Weights of a small GPT-style language model, trained from scratch on English Wikipedia: MLP 1024 squared ReLU, 652M tokens.
MLP neurons of a small language model. Each row is named by its layer, matrix (up: input weights) and neuron, and shows model dimensions 0-255. Each number is 500 + 25 x the weight over its row's rms, rounded and kept within 0 to 999. Numbers have three digits each.
After each neuron's rows, "fires after" lists the tokens most often just before its 100 highest values on Wikipedia text that the model never trained on.

L2.up298:484490521470477465481493404554517469503489497480534525492496493504517497490476543488527511497489450473473514531529496484526473517485511524476501508531487515483481563495511511476525501464490539485527514530486505478495495503554447494495501544527466563537487483537513468519485509509493503468487481537517547464487540477505521481515442547485472511510535483513486499502535517456477499485493517492470480529527491518465487452506496542490506521531525506511505467488453467511541515522507535512521488501448527493481518500469509530513540479511520489452526524508505506538452462507464502498496491541493474533466509496534495474473521523498487496498532495489486480484549513497513480462520501489490488513548473510547460448511495491514519474540492499501495519486489473482481511508502532
fires after: " the", " The", "The", " Me"

L5.up572:497522520499496528499500515434463531492525492513463490507482460493520525532463517483490502482483493510503463483467510494489516512504461502537471531513490463485517464489507479549556470494492520468537493509505550469478504483464482474508446488479487462487502487501515512518492526487459519483469452486490479515521534516465528502545443483513480523478537476472507528492507476464530515469506528488529508478501497501488519480485490536506488510491502511475460458493537506516483479523487509529460539463477489504482475477520495531520521461551509475498475497535532492520450506510481497555467463515527480509481516503524506545524528504479522470511530498533551551499475508505482478475470519532514546468516486443467529518510454507438476458508508514531462504505503514500502536524514508
fires after: "."

L2.up750:486493490518490447519506504587515474508498491538512505537493508430521516525467489453477497521466491484500501553517434474510486526512519510461470553480485486495522493503490477512542548500495520503498504501504486493485514507486519433449518529481501548502500497506532497525504491473484474474533529511493480469535540509503464522537456521497422513521540483468496503478517530508458492489520520497519477511507485520499498540484514523454506510516484526524480510501461494471492516499479530499479510518491535531504508513476469508502497459545509498502504512531488462532477501478497516451489512503528490514503568506496468459495537493461491519513511531526480450490497528505500509536522483538536483495516507514482487522489506457494494487501484518534527478532540507554493521536459519
fires after: ".", " the", " The", "\n"

L8.up768:481474491540492514498508515487458488509518506513458456502486566508496494557465480493495518454485501507532544503482485512508526460503547506560493457508579546511509528497475479502516482505525496481524485506501549490498568512548512516524465494501492497486477511525505453474481494476489479519469468456515479485449446511537537514511499513516506508477494476454522520502483485493506488542481511493519488477480534503502491462484460477457491477476484477484519510513509543523515516492505490516513504483528511478471466501445512545499491513468499485506515496507520523530483535500514505527490460482524458508519513506522460490529511472497488537524506517543451493505494495467465464479493468508473489533547502453459477518522559468469544505507495506499509495488503489523484512516550487
fires after: " |", " ", "\n"

L9.up185:499533491513503467493487499476505495513446491536503462500493490508464548503510423515537496503476458499509459490477505496545503500476509457516508489485475509533460547474514500513499488547507534473524492514512516519473505542537491531486499493490493530503463509481488515470484461486483504519513500482479498509516507471504487506514501488479504546475522515474479481496478462515502528499508510533511455472456494523453508507482457515497494498468531470511491516481475549502544492493473488501522504477523481478508444506471539536491505499474499493462477543465509538519473529540545540549507473511473535497549503471538523485500499498491492499496489537521531483489521427534484523502490496509478491455508525498514502542512511434481505554510480459547480491533505515575489488484479527
fires after: " |", "|", " No"

L2.up24:455489488490479470489506474488470469484519498517541484499483497565537524515536531487515474521500469503489497522484492486495452511481488471497504457427436460515509497495506487541521487460564520506541520476480464506543463492545538506527516492545471479498517477497534474501497510503523498492514528479521528513482505523497496490456491526523494489515546504512471490495514514463485532483489484516490495539473512471489511541529458412497464540488501495509471522511473500515480534506495522478515503530537492482535531516507501506518475499468473533486472510535515512448541468501516506494495493560482490499503477462471491514485529498517470511483502540498483473503454493480515466476490501468529514521480485547494529542505499539494541463529515527516474459520481494517521532472492508
fires after: " ", "-", " \"", " (", "/", " |"

L7.up778:470483502486535494500478471510517489484477558518538495579487512532499499453512526523450464519484455486482552459488518469536484498501501491484484514545505493507462498456453531505497493523519530498487483497488492483530487482480538484504492439508483506482475421466494532539529491489556495490453510541529486510544507496453499461509504521484525501487453518540477506527490506480529508421509488506505531504477504473510519483498534549509512483507489512527517464499473503503486517549465480505490534505509514500524528504513517489503509491506475502510484501490473456491522482498496532497471544478555474479535496453509538480539512491521501498535546486537515500503509510512518493484503471511475488492496522503513501514501526489496533481524530469516476482453451485491475541532486520
fires after: " at", " the", " At"

L8.up694:520540526496499508510495489478565458515500508521495501531497520490512506451464571496460508528529495532525512484524462458469487540488507488459487487459536532530482461483507516532576468472499490511486480445524499474516508511481542521519486444477487494498511491493518523525510479473483509505506503523473455512511502483491504513469467511494488493487510466509506489525515548516469483489477548509537468511515521497464497533477490477511524498543512488528470472512487483433517503539463506498445475499486500504507536547483496458504523505523517480461509544488484432464529508541560517493499526518513492510528516488487493503535531495469493497499512490466484471488468506497494497497475475464514479504491485521467473510496552495479475497553492498500478552481506502522479533528513522
fires after: " the", " The", " a", "The"

L2.up951:522506488526476479543519465486548535469488530476490482498492514509527503512508504457467511500451479521536499510490511520539469504496473487507512533480502524503513495529471497512555516496523519500463502514507498500508514489474474495503523494517523510467535512518522501547441484520511507516503453521491503466554498521514502572505496523506505511521514488521491504478461497536552476541540516498469497501476494524433439527518492498482462508522481480468514515522487499452453457474502491508475497515547466519505456477534523465474484471493519474520485486516496496507525492510489481523521478502494522486483531481529493508457462533522506448495521518503545512473496476496532439482508516523475480501533526488479503494508450465484504464454542524530471501506554476508480552477475540
fires after: "\n", " (", "-", " \""

L7.up91:529454494486511489479525510489442535528533502510504520464495562477516467462509511492496515458464477498513493514458554492481524447514516479490511523502481507487489507456503538484518514524513499493539512511461515520512486503521500486444439523466454508507501478466457463489516481501522490515480470473540491467469539548540547527487532520482504518502497520501490510504506480491449506507457491498493505491528483492479453521506462526473494520515493564491519509536492475480511535492475508499494481496569526495539486467471487517527480501550472502497487494505545503491497491489534462481504526545504464476508511488549548502512494472479498475536518543476469497499534479468520455480481509504488511495478486505580513500520511514490540505465501500533507514467488495483513525509515502
fires after: "\n", "•", " 1", " "

L8.up455:475461476510491523484534543515513492510511461527521519484490496554498499531443479529510515476495510498496523552505515520463484507507538513475498457527481425479502513495478468477514509470517483443490547514527533514492475519476503433467496530491517556511502484469496420492499501494545513490473495503527532510517518488517500540493496473479498513484490489480512523454503533546501497463481496506501491499486524536518490483516501536513473504531501541496476498534474481499514495521517538461485498491496516512494505515445525473485538472522511540449524520493497483493489484491525477507454493521485518504472452505479510418498514508489483463470494528486511548475486474507516501512491464539504512472521480510516483479495526527504533487536522477538446525472483507503527550502535505
fires after: ".", ",", " where"

L8.up651:516488531517474497491500485453471514491491507488477557457499533482494466460501518497492513497468503522487454501486506480457512456513496500521503523481531514496507540482512504483508484512534498463505515547484502483462518467473507535489511490522487495520491497516454439514464462490501481436493546491465478479452475483460508463495484568487528523517520528473522499479473513463503488485480514527503496530519496507517496491502472491453479539523536538532521506496505477480489526535486483504490470473517566488473542457502511521474547526528507488522499457507523493495493503476523531526517553486521507483498484476464501495488462505521487545510531566466506513504513468509515557471514470497516490529495471547528509525533496489502554527488489519464539479500522484539486540504485505
fires after: "\n", " under", " ", "-", " the"

L2.up573:513502543522515486498514521507498521486493464541458509507509513519512539490479485411554477527493504444466512490504514537505522477486523502518492531529507488488527531527474524477538515483516541526495493536492509499521471525533486496440481522511500484459470508508523518467541461523486475481483490522486494508488446496578535464527507532486517519509483486521492491496488493479476540543521549467505498556516499482491515520510491481473493504510536491495466485531518490467422475532465486497500493493465497501486504481506483509491489490437459529479502484539447512511512531512481501519531472478509474522475500489489502494476511539485467456497478513538522535538536498528512505517497520552502471507526514504550501496522476531514494498522521465523484470447494503506524517501521516
fires after: " was", " were", " be", " is", " took"

L9.up369:466500502464536527517489506519538471454480500487527534471478481548539468495548470479542510483529520512479520485491526482498464513512518502550503524492492453491524501486498501503483456548515507502505430484471483500499498508501460515510517518492519501514510495514498516523501487511517505493522533509495522550508504466547511489495509484483531443480467421508490478513507523472494485497545491547515524552529536519454522537492488497506505470495544494458491462486492515504498568507470496510496488529473464510516476527483528478473535499472482443502458523493481509500493489539507495523495498491478482485502500503496494471510494497517514493492492494508454537504509547476506462461510526519520481494479492462503550491532466454480497539485492509510485546555553443510537488483524499
fires after: "\n", "N", "|", " |", " to"

L2.up645:527431509539478454529493503521477507502503485529537509505473481459534491518471515486501522516495463488458483531533506499509462510487526489493483481518487527526494518470476498478523511527534523459478516479507498499506498489513513483530491488517509517474505535490490446571472516500520517496533487488530536512476524504508489429509440496461457501480526454460459563520517506532487455500488500534479487527520499504466489508482466499534481523515598514515496510505489470471502481498560533497483472489480520473494496529478517490504449480541506459495536506488510525505506482470508540478455501466522502528497513495487487458500505542477533458500493512509504520486504511487523469485526513537527536463488454490505456484494483515495544485509498478508496509535499507489531530478513507
fires after: " the", ",", " The", " that"

L11.up631:511491526510513532496512556492528533478497507471480531492531500499496494467451511481435504500549496484485506484521505473513506510508511567489453501481481529504483508453524461499471495520513500519480503472481534491498478510505552466475483498546499492522483518528494491519492437551500502511476518547499514516533495549547542490479450476498543510453475496506499498518526500443517489522473544502511518436491541531515473475497513506469499512478466490482468480508511471469486521508483502467523486510455457499482544491501491517469477510483479495494481529516535547492516481483519493523498501530542494483501496503480491540502549503524473523516501528534530514476471513519524513468490525434496487486503552470543496482502476514506484434514528472546501516488511527493539513488494493
fires after: ",", " in", ":", " of", ")"

L6.up615:524507481513487510524457496512530555530525521497499490472490495538531532486480522503514514492516474521491519547500505473555517533480479493532488476493482501542527500492455514492521465559500542507526510524437536469472559512509475501502503456499499508468477477506502436510442449497479496537491484481516522510504514460520502511507524515532493488517514487476467483449504477526482509491527478479518503498478496497483482471479477487490492523458480520512490535475477524512504479502483482519527505489540491549466477487497443471481503500484510486538500530467477526508464497538524522479485481489538460491564488529498522474505503456519485503470479506508497505535527498483567503498532502499510470487509470466457467527549525462529552481513480469520450482535500520500514507487524502
fires after: " |", "\n", "-", "."

L11.up79:505477505535463507479455480507470497495463509493520521535481534492505486496455513462507516508479513524497483470502502485513517467555485498525521526503453498483521534468513509512473471501483480475529448521510503494501498519513502495536517499484495506506527489448526493512518494495494490454498467499505476451474447488538523500468544536513534471464509550513577457465488485478495459476465496445514531500517521542487491536491536507496530503492527525491478523525489540485509493462531495473459474485502494512468506542439499452499496511510505508496478485502501464494532517465509515496529537472499495495505525479492475515476520503470527510446466485458471507477491514470528505495479442521505513534534561532508513529481493460517523514510532523482474493513507505503519502515480580
fires after: "\n", "-", " |"

L2.up878:484540514505514527524494504512498530518477511492513502480525482496485482556497483513515514473481511510510505513469539513536482507505481462510511529465534514488527530511484464531505572488518487493485427533536488518512514511560524518515485512494513430444509516504480451532460517486510525488517494486536490520522449501496488499472468498493509496473535513507513488485493542492531532499505500513491497510479547524499475467517472516477501522570533459490489504462484492494520518519560491506558491495517469526483534509485526477480508500463462502518497503557474478498504489504485475474499509512542494493492564423481503477487482514503505469483517494473513531517507469533526522512535499459477450479503482532515495525539437508485496493482498540492474498494500541499519519483498455
fires after: "-", " (", "\n"

L8.up846:483478524518473526503477462486482484525465525505516501504476506511488507512478437451529435483515497505491472469542524491483508471547477500497492464535494473494495474504519471454552547518487476510490468483509516466559506487493458527487498486440511505495509504517493547580532555511517531518511472506484472488512507499515521507506490520515504500500481539487506527501511500491539468543482520470483510466495477472476498493514496492510521505523476527536497539506555544469489507495490503521534498501506494449519499515528472508519515460468474493501488501518472514496515500510496534480506459532499495474478502532519514458479498517488486488519513509539523545502487510472529509476573512499486479503484510499459478504432527504465508554461450524452497526551496498481468492488486490
fires after: " March", " January", " August", " April", " February", " May"

L8.up51:531501554451490536519451522520479510484517526525487492468471488514520496517510540477538515476464469472517502530475477488462483514496535557457529509488509488460522498464529455505521514493512468503487479506507507489445482529474512483510523484511489514463495539460533470522496533477520458480504508516510482473511498522510494510486489509497464516500508490508470497479503531525480489441510501477513477498516484523536485511532516534531521492498534503487490477490507470490482483508516515538510514491560492504484523510490472531535524467448511505491491496540471480508531470490497504501475535524491513474514497466504511471515502453509491486514519537573502519532520551449493514512515493478445466517440482487505495544513509537524440503487522566506553493450465485536507488479509518
fires after: " as", ".", "-", "==", ":"

L9.up61:483448464522466494482508447553502520484468515538480528526471513475515558508491493504497532526476475507476491503466477494516493506515524522493489493553537519538469519519489525448523515476487497487500541509508501504550488524503547489456545483529522534492502504500491468505507499468495493534492484509502491545506471530444521513513435525483457507514492469503521519501500546469496489490508456456520517487500516525463485493501492511488476513542543533499539492507463490504486520499468513498481489481493464482520487512463470532528466528570506551483493527522522487557511459478474519468461475452543537510503507505486510467517512499495486520507499506481481516477484499457525476456502510542514488516504448532506462501502488497512485477511506471492497487544521466462460508487487520
fires after: " the", " The", "lman"

L2.up1011:518504506513534506484511464534459506446507487482487516479511479487502484541474535500474512518452472489540473524454459487492501538455510514486492517480535497478510511496504475504491532500502479494515496531487514464478504501539508508506471471463487517499510508513504527532503511504489445490464535506536516527513466465506463504493493532493541521557543471506529500509522480538526517525456533564516531509489478508509507422453487474462524479484508527545457504521495431471476507487537525500497502466459522497511487474485507488497495483564501493509493519483493486500536529537494511481488483489464485516505501490489476473493503468505510523515529525495470496486564487452496517492476469507541506487539480493501489472491536507525465477499503554468519441531528501487484538507538521
fires after: " the", "|", "\n"

L7.up463:458512506451512528501469503515515523516499511463487461502497504492466503526480522503494488497470510500500482501501514469493495544493483532481493483508515527526525500485507517488528513469519528452476467511488492489479531482516491511529498513506490497540492530505532483484512501479524520516470510470515474526489518523494488513518519520473536503528481497531476531520504540533471503467449486504502478471517480529477445497474527500457509516518493516500506526521543464467513498513482469524496451456498503514486552500469537467505477487477512472523471531493497551540512529476452513497515520504540476514497482472516520492491512492545496444495493487546516476554539495537430571550501508517465477503439501522497530436487506471483521538508528503491561562487514517509460501531497516
fires after: " in", " In", "In", " for", ".", "'"

L2.up172:500470508494530525504519414506492518487470475499523519469504448478492489468498507498515492522539417464512488522519474501511476535462488511488520483485472503498495545469511457528496536512493553522463494528569477557494505557495461493502490455501495524512500555512524452501516530498504485497521496475537495502516472530494499488498470489485475506515516528503515505449533506525500483450488486485448533506483502507496503497499487506519472498541505488526520482491486476491502515504488512518523509472502495496518501541499530518526518431535495509483496499565484490516493519485489499480508484479513513522502476472484519475521500525481458456482505480525511474504551501528509530502510513520455510431520452493517479507503522501444531506477469503497514462558505511446511490523506469
fires after: " the", " The", " African"

L7.up412:517492491470491472466459490551499459504499497512501473509523536462551523512447493481489529495457504516472505514459524522500510522492481547477521448555433513511501544480520479488513487515498461510489498483535483515459464494504502534500529518533554510473557518490491474463506513449529457515511508521481507526515494476520536501524532525491486519503497527519428499517531512527470478485483472497479489504512516542527518525525548526541514543537554523520488519459501478494480470551447508483474490468506489485518491529464519518514457499509478492474525524485510480488486495522525493499491503514495480469544471515452511468472493491492518453471477522530494511476499542488518502542512503514473485482507483556521501514532483482478471500502504503490480508520521514495494473499510533
fires after: ".", ",", " as", " that", " when"

L6.up830:523514530485496515492436506475514520479484547455513502502504485459532458496537515500530510467525458542505561506475513506468524479515520471481489523534517478460514519498521465496496499465531492444466538538483515470455478495502489514483470444509493487516486488499525482538530481522518535557526481487486506499514520480511473462481509477488471532521494481518499467500512511507507520542483478526500483491509503557549514518459512485503497509491501504510494512491516480464515473504476479529518503531478469480479497494486547485513510535479509472524493512498488530472523526490517523487512493516519536536534519472483442518500517486513467473483493524488473513513495542517455500516546484485496510549481538463573509488475541485505542525478535455541540498476476494503488469514446526
fires after: "'", " Party", " for", " of", " In", " Pictures"

L8.up97:471548480492503517513505480546551487498512509480505504500518493517499469485541508509469543526466496471510505473530533509502500524519522523485469483505550487465468537454489496477527508471490532456417497527451502570480437423530480504493479521500521491502500485506492512494489494514501506507504472487525496521492492540487529521504432519502472504474504533495489521492465510462516554514485478490516464476506505505510520542473444484495483493499510478458508532508480539478507532534512461486485524517486509538493500503513496487493514472525532472489522517476512498481539496492512487494486461485507509506512475535497498491507502491530546536441522508560530492537496514467477456487507490496491499506508489506519544566516531477498513504476507491533510560478544486510508496461501499
fires after: " a", " the", " an", " and", " in"

L12.up470:479449506508477519519528454492449460521479459513479539502496470507466518499477497510486508459503518512492485473489505558534479514450494520494519516544466545516505492507497496494492508531483490456484500502537500513489468538500499512536524506498512501520539514493468527506516494521528458473493493561506481528552499470562508516479519488491491517539483441502530493462542448539488464512484480522505565450493485531465469517504513491504456489522484532466507514470468511499505509485485494487496479482510487477473538505475462525500458513506527489497530520469522508490496496462475514488481501510480451500476494524524462459500511515509469458467469498534494528489509504498544488503496520491552457465488487506510494538538515486473557520482548496538487537513477492477488500484467495
fires after: "\n", ".", ","

L11.up430:530506559488517528561492517469524485498480490460493536541529488465551519464521507531475514512502508485517498529502528505540552523524511539510459435506535505498476453498507464471494516489523521510490471523491490497523494496489511509456483508496492479496504444519499511521502455503490513516499484532454467496511455550443475462477528518483495542498478481517449516489527509500522503496519513503491550496486483490514497502486473478505501463487490532489491552443474522428499501528501522497531475498542497540478495509469514549507509506490496528469508503524497513512482508513525487539517478515460497484490486494529497505506489492500527467570467480504496470466492457511533506463509562472470523528482531501495508498456479473478486434496477503496501499480532513491482519477511492
fires after: ",", ".", " New"

L9.up868:493480461505542514522500483523524512522469462518485511485531515488465496504509440510520494506476479520479461480452434489533516551490523505496517551498480461515537532515505494530441500479478482482539546511484478505500439512488522495499544533497488490501509480543494523461517445493479532517507480522483509475495515499510512476532482483472532505488475468491462487463514501502506474507468472528494494462476521485480508551514476476499433482521427487520495518514512555492499502488542515495517495475468517483534483478508475508494482477501502497491492502473466511496554473522497542488473498475486498526532501491470536525490508477506530497516527508500496513506518510533502498512509510495530532530482549487498503474477521495499466491545520515546510449550493569518486449481492537
fires after: " |", " 12"

L2.up58:461469500524474496558514451496529458516500513535518487463448494532482491494533444489506491488515537512508481488509473493475459483528464484534475524524506522522482517508532468479539490477528525493451522511537501479532482482508515472486461500479514496476465510462481549515478453509503448503526476535501452523499547528514532527506522506502500498493488476504508511498485528507533485504479481462478470493498488477481500515472537541484523467531451502499512541504537493528486466529518506531532521492532501470487492487502493491509462514474481506480496493511494493489515513490476476465547485568536516479502453454502489522479504556511468483450523482507551501506482506521527455441497498497525448497488459512502517489515501559493540518495508504501495495546481526501484488499461495
fires after: " in", "In", " In", " April", " March"

L9.up316:533505510518505486516499508476504552469511459472493491467467481479443503524439489520495523493488488515488470494527506523515482462554490402470507492514511496475448511469555511529492489492551523507502501484480541481507510528553502560489503486459471541501458474485448555498515513478491468494523486461499490543497511522465495520513521508502471512479518515505488498511477506524504506475476471520539501498468482465515488521495465518483471480483532495530485459461506537509534522509487522505517510487496499481480459522479510497504466480483494484528545503516519483486529472528514495485521516524485510512512468518516527522543491480521457481494514490538513508492548507472473485516517462505518486471475511518490492552445514450466556520545480521484479496501534506504494528492523516
fires after: "|", " |", " No", "\n", "=="

L2.up191:515498505505459467534511499470532529501515507513506511507469481479496494538482522501513458516473487442489507517461481483475515482526500495509514481496476545484496520534522494506522573510539503514449509516466454513530515507491501483559463489525513472529508470500494509545476517493488492479523499473469514470511538479484474501487487504500526482541528478464476496454483525520511506504482478477493493509495516478491517523517481519492504507535543524519544471523496566540462467474487516521470507485561507513500460459519494478483462504507544502547466489516472517469509518495498469475551515466511507466528530553492518493491514502500489524478474509450474475493495522471544465509457525500507489492505480507496503512490548485488444501485492532477457543503518498461513485471532575
fires after: " ", " (", ".", "/", "-", "("

L9.up421:520523457495481517527501520511507456503529484564507525507486545564540533497468493507495500497504492474512465503494536516472480474494507479543483489472476521497512512532503514514498508481535513511526511525520545475479514528516474477508456495483531522518517509470552474531505492480495500522488511538473481472496486521531529457506479514478525479473509517518507496464520478496527542515488525503461489537485511479513498497452497463459520454543526523487482494513520499483494555446452471481487469501488486459513505511536448520487470506492493490462514474480478484459500527498480490513481540472541480514530497445499566482511486557478509498482524489535491490506523506540493515510448497498471520487527453526513496501487485475482484455509488494518473561483455562494505496505478511
fires after: " was", " were", " is", " are", " also", " became"

L8.up93:501530515502508507511508483499509475525483518467540542518511508517487543512499488497542485453473471525521483508497491516505520545537530482504471499511521524475535531555497455478496510439476413459487533532477515478452486482472506495488446497551481497474493511515519474487517510505537527523486517507502507496487503449526522498535445483499495460505522529476454493518497471495484507496492521538502485532492519559466496469481486500475480532537530521534501509548503511487498500539478515494522478492450514469484483483490490510503525541539472508528501517501497529474487492453497494507542501482475486536506518483526540528538539486466532484557475504498471497498544460516493460506514466507486488481507480497532499483492508451473478491518470497509512471526479484515507530537555484
fires after: " the", " his", " have", "s", " The", " him"

L2.up982:510541460499488496500482468482549475474469477501527513535483497487553487541498508520496490471487454518509506541499527473538502540509495505510484507501473506535506553525500529474512477471526473518486485520492471494527504558537497511506461489525490434474510492496491465503483480514483533534515478467432558472515537472501503508488477480467530517562534465494487515546500522487478501476486504474494469518481509535434499492516481494473489503505526544520486478535486547491495504525547498489488503462507484506529513509478496508485484484530534558458483477502452492449501498522477508505541494477481516514519509498498540546478516493513517526449497524500506513505491500482510482516442485485468512530525490523472480541498480513505459497483529537495480495464543477495494523454465484
fires after: "-", " (", " ", " the", " The"

L9.up374:485500476473511510496470536500539477531458489530477454495451483497493488453431536515484529497518477509502443496546521451516499483498504482504464506532505523472528468521505503523423516525496478502494486522497522485537499528434516472518498511494512496498502452541529477506514470507542514513477541532449467513479466514493487467512521522494490523517515502500512517477504469514477532514505503505489467522525462465495510508424484485483508529524541510481475500472513488508537491517491500496506505493471512503459469528469546521530507504482544466469501498512511498525488525533501539472477503550522539531516485495504462515494536517527476501514465509520522524461491461504473454483541554439511508496500520546507514456499494519510510501486496480506485488483519515539474473487502492
fires after: ","

L8.up475:505503490489506488483500474540461475537488543493465468526493511506513518574446519476509493488479503521527524531500525528532476472485530518510508459509482478479487501525507534513493547453475544489481556520495437503498529472474512521526477501555481456499527505488484479510477544513488463494534490515535508485505467503516470483515500528480529457522492486478516468472513516529509499507486502486533503507522509492507438546484469458540465532490540522523447504511478501512486528515463513487491495472508499474499521482501524491523494502452502536532489527486503561481499519527500511468450494500475498527519500470446442496457524479519502538514536491474454469495494506480518496521510517528484514495514534493495498501534545497533548500501491499518490465473496472483503485499454461
fires after: " ", "\n", " Preced", "-", " Succeed"

L11.up259:494482515485498509464527475496507519538519450488515499478538495495449507474509481489483467526488472498466490474519441465492515535525516476502530483506492467498544505522535485497476505529520537498531499507514527543494496533566482524526493496460504542484529480434499501499458505462482478536500476535514497497567459477538489526535508492506520515527510532484462500442517463474554540552493526532521485475461531522482495488505533456511535517504490499517489500521501511466490468510506534507508544460476554499532469488540526497464464522529510540491508492509483466514517496472485539523508485460506521509481506473470514497509557484518479514469510529527528504483510524501467500451532467506515518484483514504519502511519460457499509506510491465514487468494495520481511472507486504
fires after: " |", ":", "|"

L8.up350:463521482475449559508500530464481468504502571504504458486489476490512519491466505474488526466495501461483453511496491469515480527523514499481478478486522485537498503501515490503498519486543486476507511493531493531505490484487519484487520464547500514500466491474510488530486536483491503478526455523488502515522520511503481503476478491483511469497477494507487546490487548442512508534464525542503469481471459508546524490524521537509466513502486504510508522438510439501478505495500449492493509509483481507520513531519490515533515514520518483503494545510514477506489534544451512545482496531453473519455496521511506503532529500504513523508524524543511547471490527482482460519511509493496498500480499420491477513444446509483466445489506507483476499476536457469494493493545542
fires after: "."

L11.up652:479489519499480511479499511473567500502527463460546588489483499499528468527500515506504521529453475533486481532498499505427465478499516469549516521525532540500497504477542467473496530530491509497526500472496488446489543485509477509511497553541510501535507492484522511538497478471543497464548485476558470534492510522481508489473514507470486486500525519489475448494504512499520517468486482470504482513512513505524481504526496518497474523467476530486486501523470483531483481528499447459497444517492515490528526530473525464485484466473531476532490501498530493487534491488503484494504513550542487522457504495489519505461490488481464488498528515481484509521511507496501521463525506507513513525571481542506499479463495477514511493488473458475492489464526445479519487505504506
fires after: "\n", ")", " the"

L8.up817:512507509500519529483523506533525499445537544472520540507476521457512497515489475497511471513503499471522502496484502539504469509527486550517478508492470499495445497493470495507518479481552526484493519509511462481518500525500510498517463495484512452513465452466505496562502519510493493487513482518476506523505476470464521419522480477506541516495528493538441515541473545551529485454510503527513522515494514488522518459510521516537538484492490461542507524508490474546543501509479497462500460506482490488520508498492476531483502462469534508518488503478500497462517466545526478514470509511536476487512506497518472497501461468527492469575489525521488507532499530453488466490534485483508555498519497473523495505513472515511520474482520477498481492550480498500465528477454474
fires after: " at", " the", " of", " At", "."

L2.up805:504530500509518486505502469501554509468489500510487543449493491527507466486512511479508508509476513505492480524484461528477496492501508513486534507466477546497497539484499524450501493505455502549519469478495496517536500478535518478555482480500507523508502484463492502531464497528538493457516528494508508445527468483478456533523496515487505524496512522465482502506479547517507480502441465482523501511506547489449546510489498481516509535468527500495499448480527498525489525503496498515506476504497552501497543499479547512458491518541554453483503510547451501469515480485473478440510482489494512443469500508484494525475556540507490483478500489508507491557511480494507466508528454521527539498471501515486471468561470494495488494477540491475504508456478518478465497520506472
fires after: " the", " The"

L2.up241:469493438489479536505495434507530550526504539489508492480485459508464511531465512564478495502520591520501487527527498525479455495502495519476492491521550511516481503466503484500507495458508518476500509517513484488502456495567513472525492501503506482493491502506536524500489531509486523520482468503514504495508493485528475528468477530461511517440501488513501489502495492506510496521524485485488472520478542517528543499498491440454489529520526504501492489525464484542504476501530506495473501526502537479500535468491500487500497500462526490521523514541483485491526549499465478482533475477488514500504458519523495500475470544483509453466470506522490473510523480547457475485449496456497534503468502486481497507523501538475513497499451473550501514514538519483509460494443530
fires after: " in", "in", " In", "In", " the"

L2.up28:483478511518466511476477457539543497498509525461507518467481495539502503498494517507508507504487495505495486529497513527499455530494497490480481490511503464521506514532513464463481489495476490474567513482515520519524481518502506445473482519492528490499459503493507543542533471524498491492476489526517526461498483507515470476491497494523482538511507521470503547504506562464527497505446480449528535553537518533489510486443546500515516536494514497534493458486478456505490505484555502471465513463498553512524475450467484498490488526497502504465502539513512480500515519438419465489481500516504496523482496462483524528494530534475514534481492499471511504547522521539506515503487475516530514540486492506519506457512475537491509481506485541515513510492521523530460521536509549
fires after: " in", " the", " In"

L2.up558:518500482487469495482514526500514517473507489511455520483472524513522513482475471429515449497483490451537500486532458494484514505436451486554478494499488519484516461505492500550504519522530479531511507511480499478540497519470513478441495481505516445510483487484492555501511461480484485504517512508489471539503521517489523484483499507448507482508478529491472450467503487501469516517499508484507492527481486514517477517538464485521476532500526494521540519482525561509512525521489531502534507512513482484522453512482484494503515525495507524467462492498470506497487460529466438526459521513493486535515507450560527534502486491524472495528486480540495539491525501471548506506483492519482520493496477516484555531472489526506521495480493484478447543530500568508539499507510511
fires after: " was", " were", " are", " be"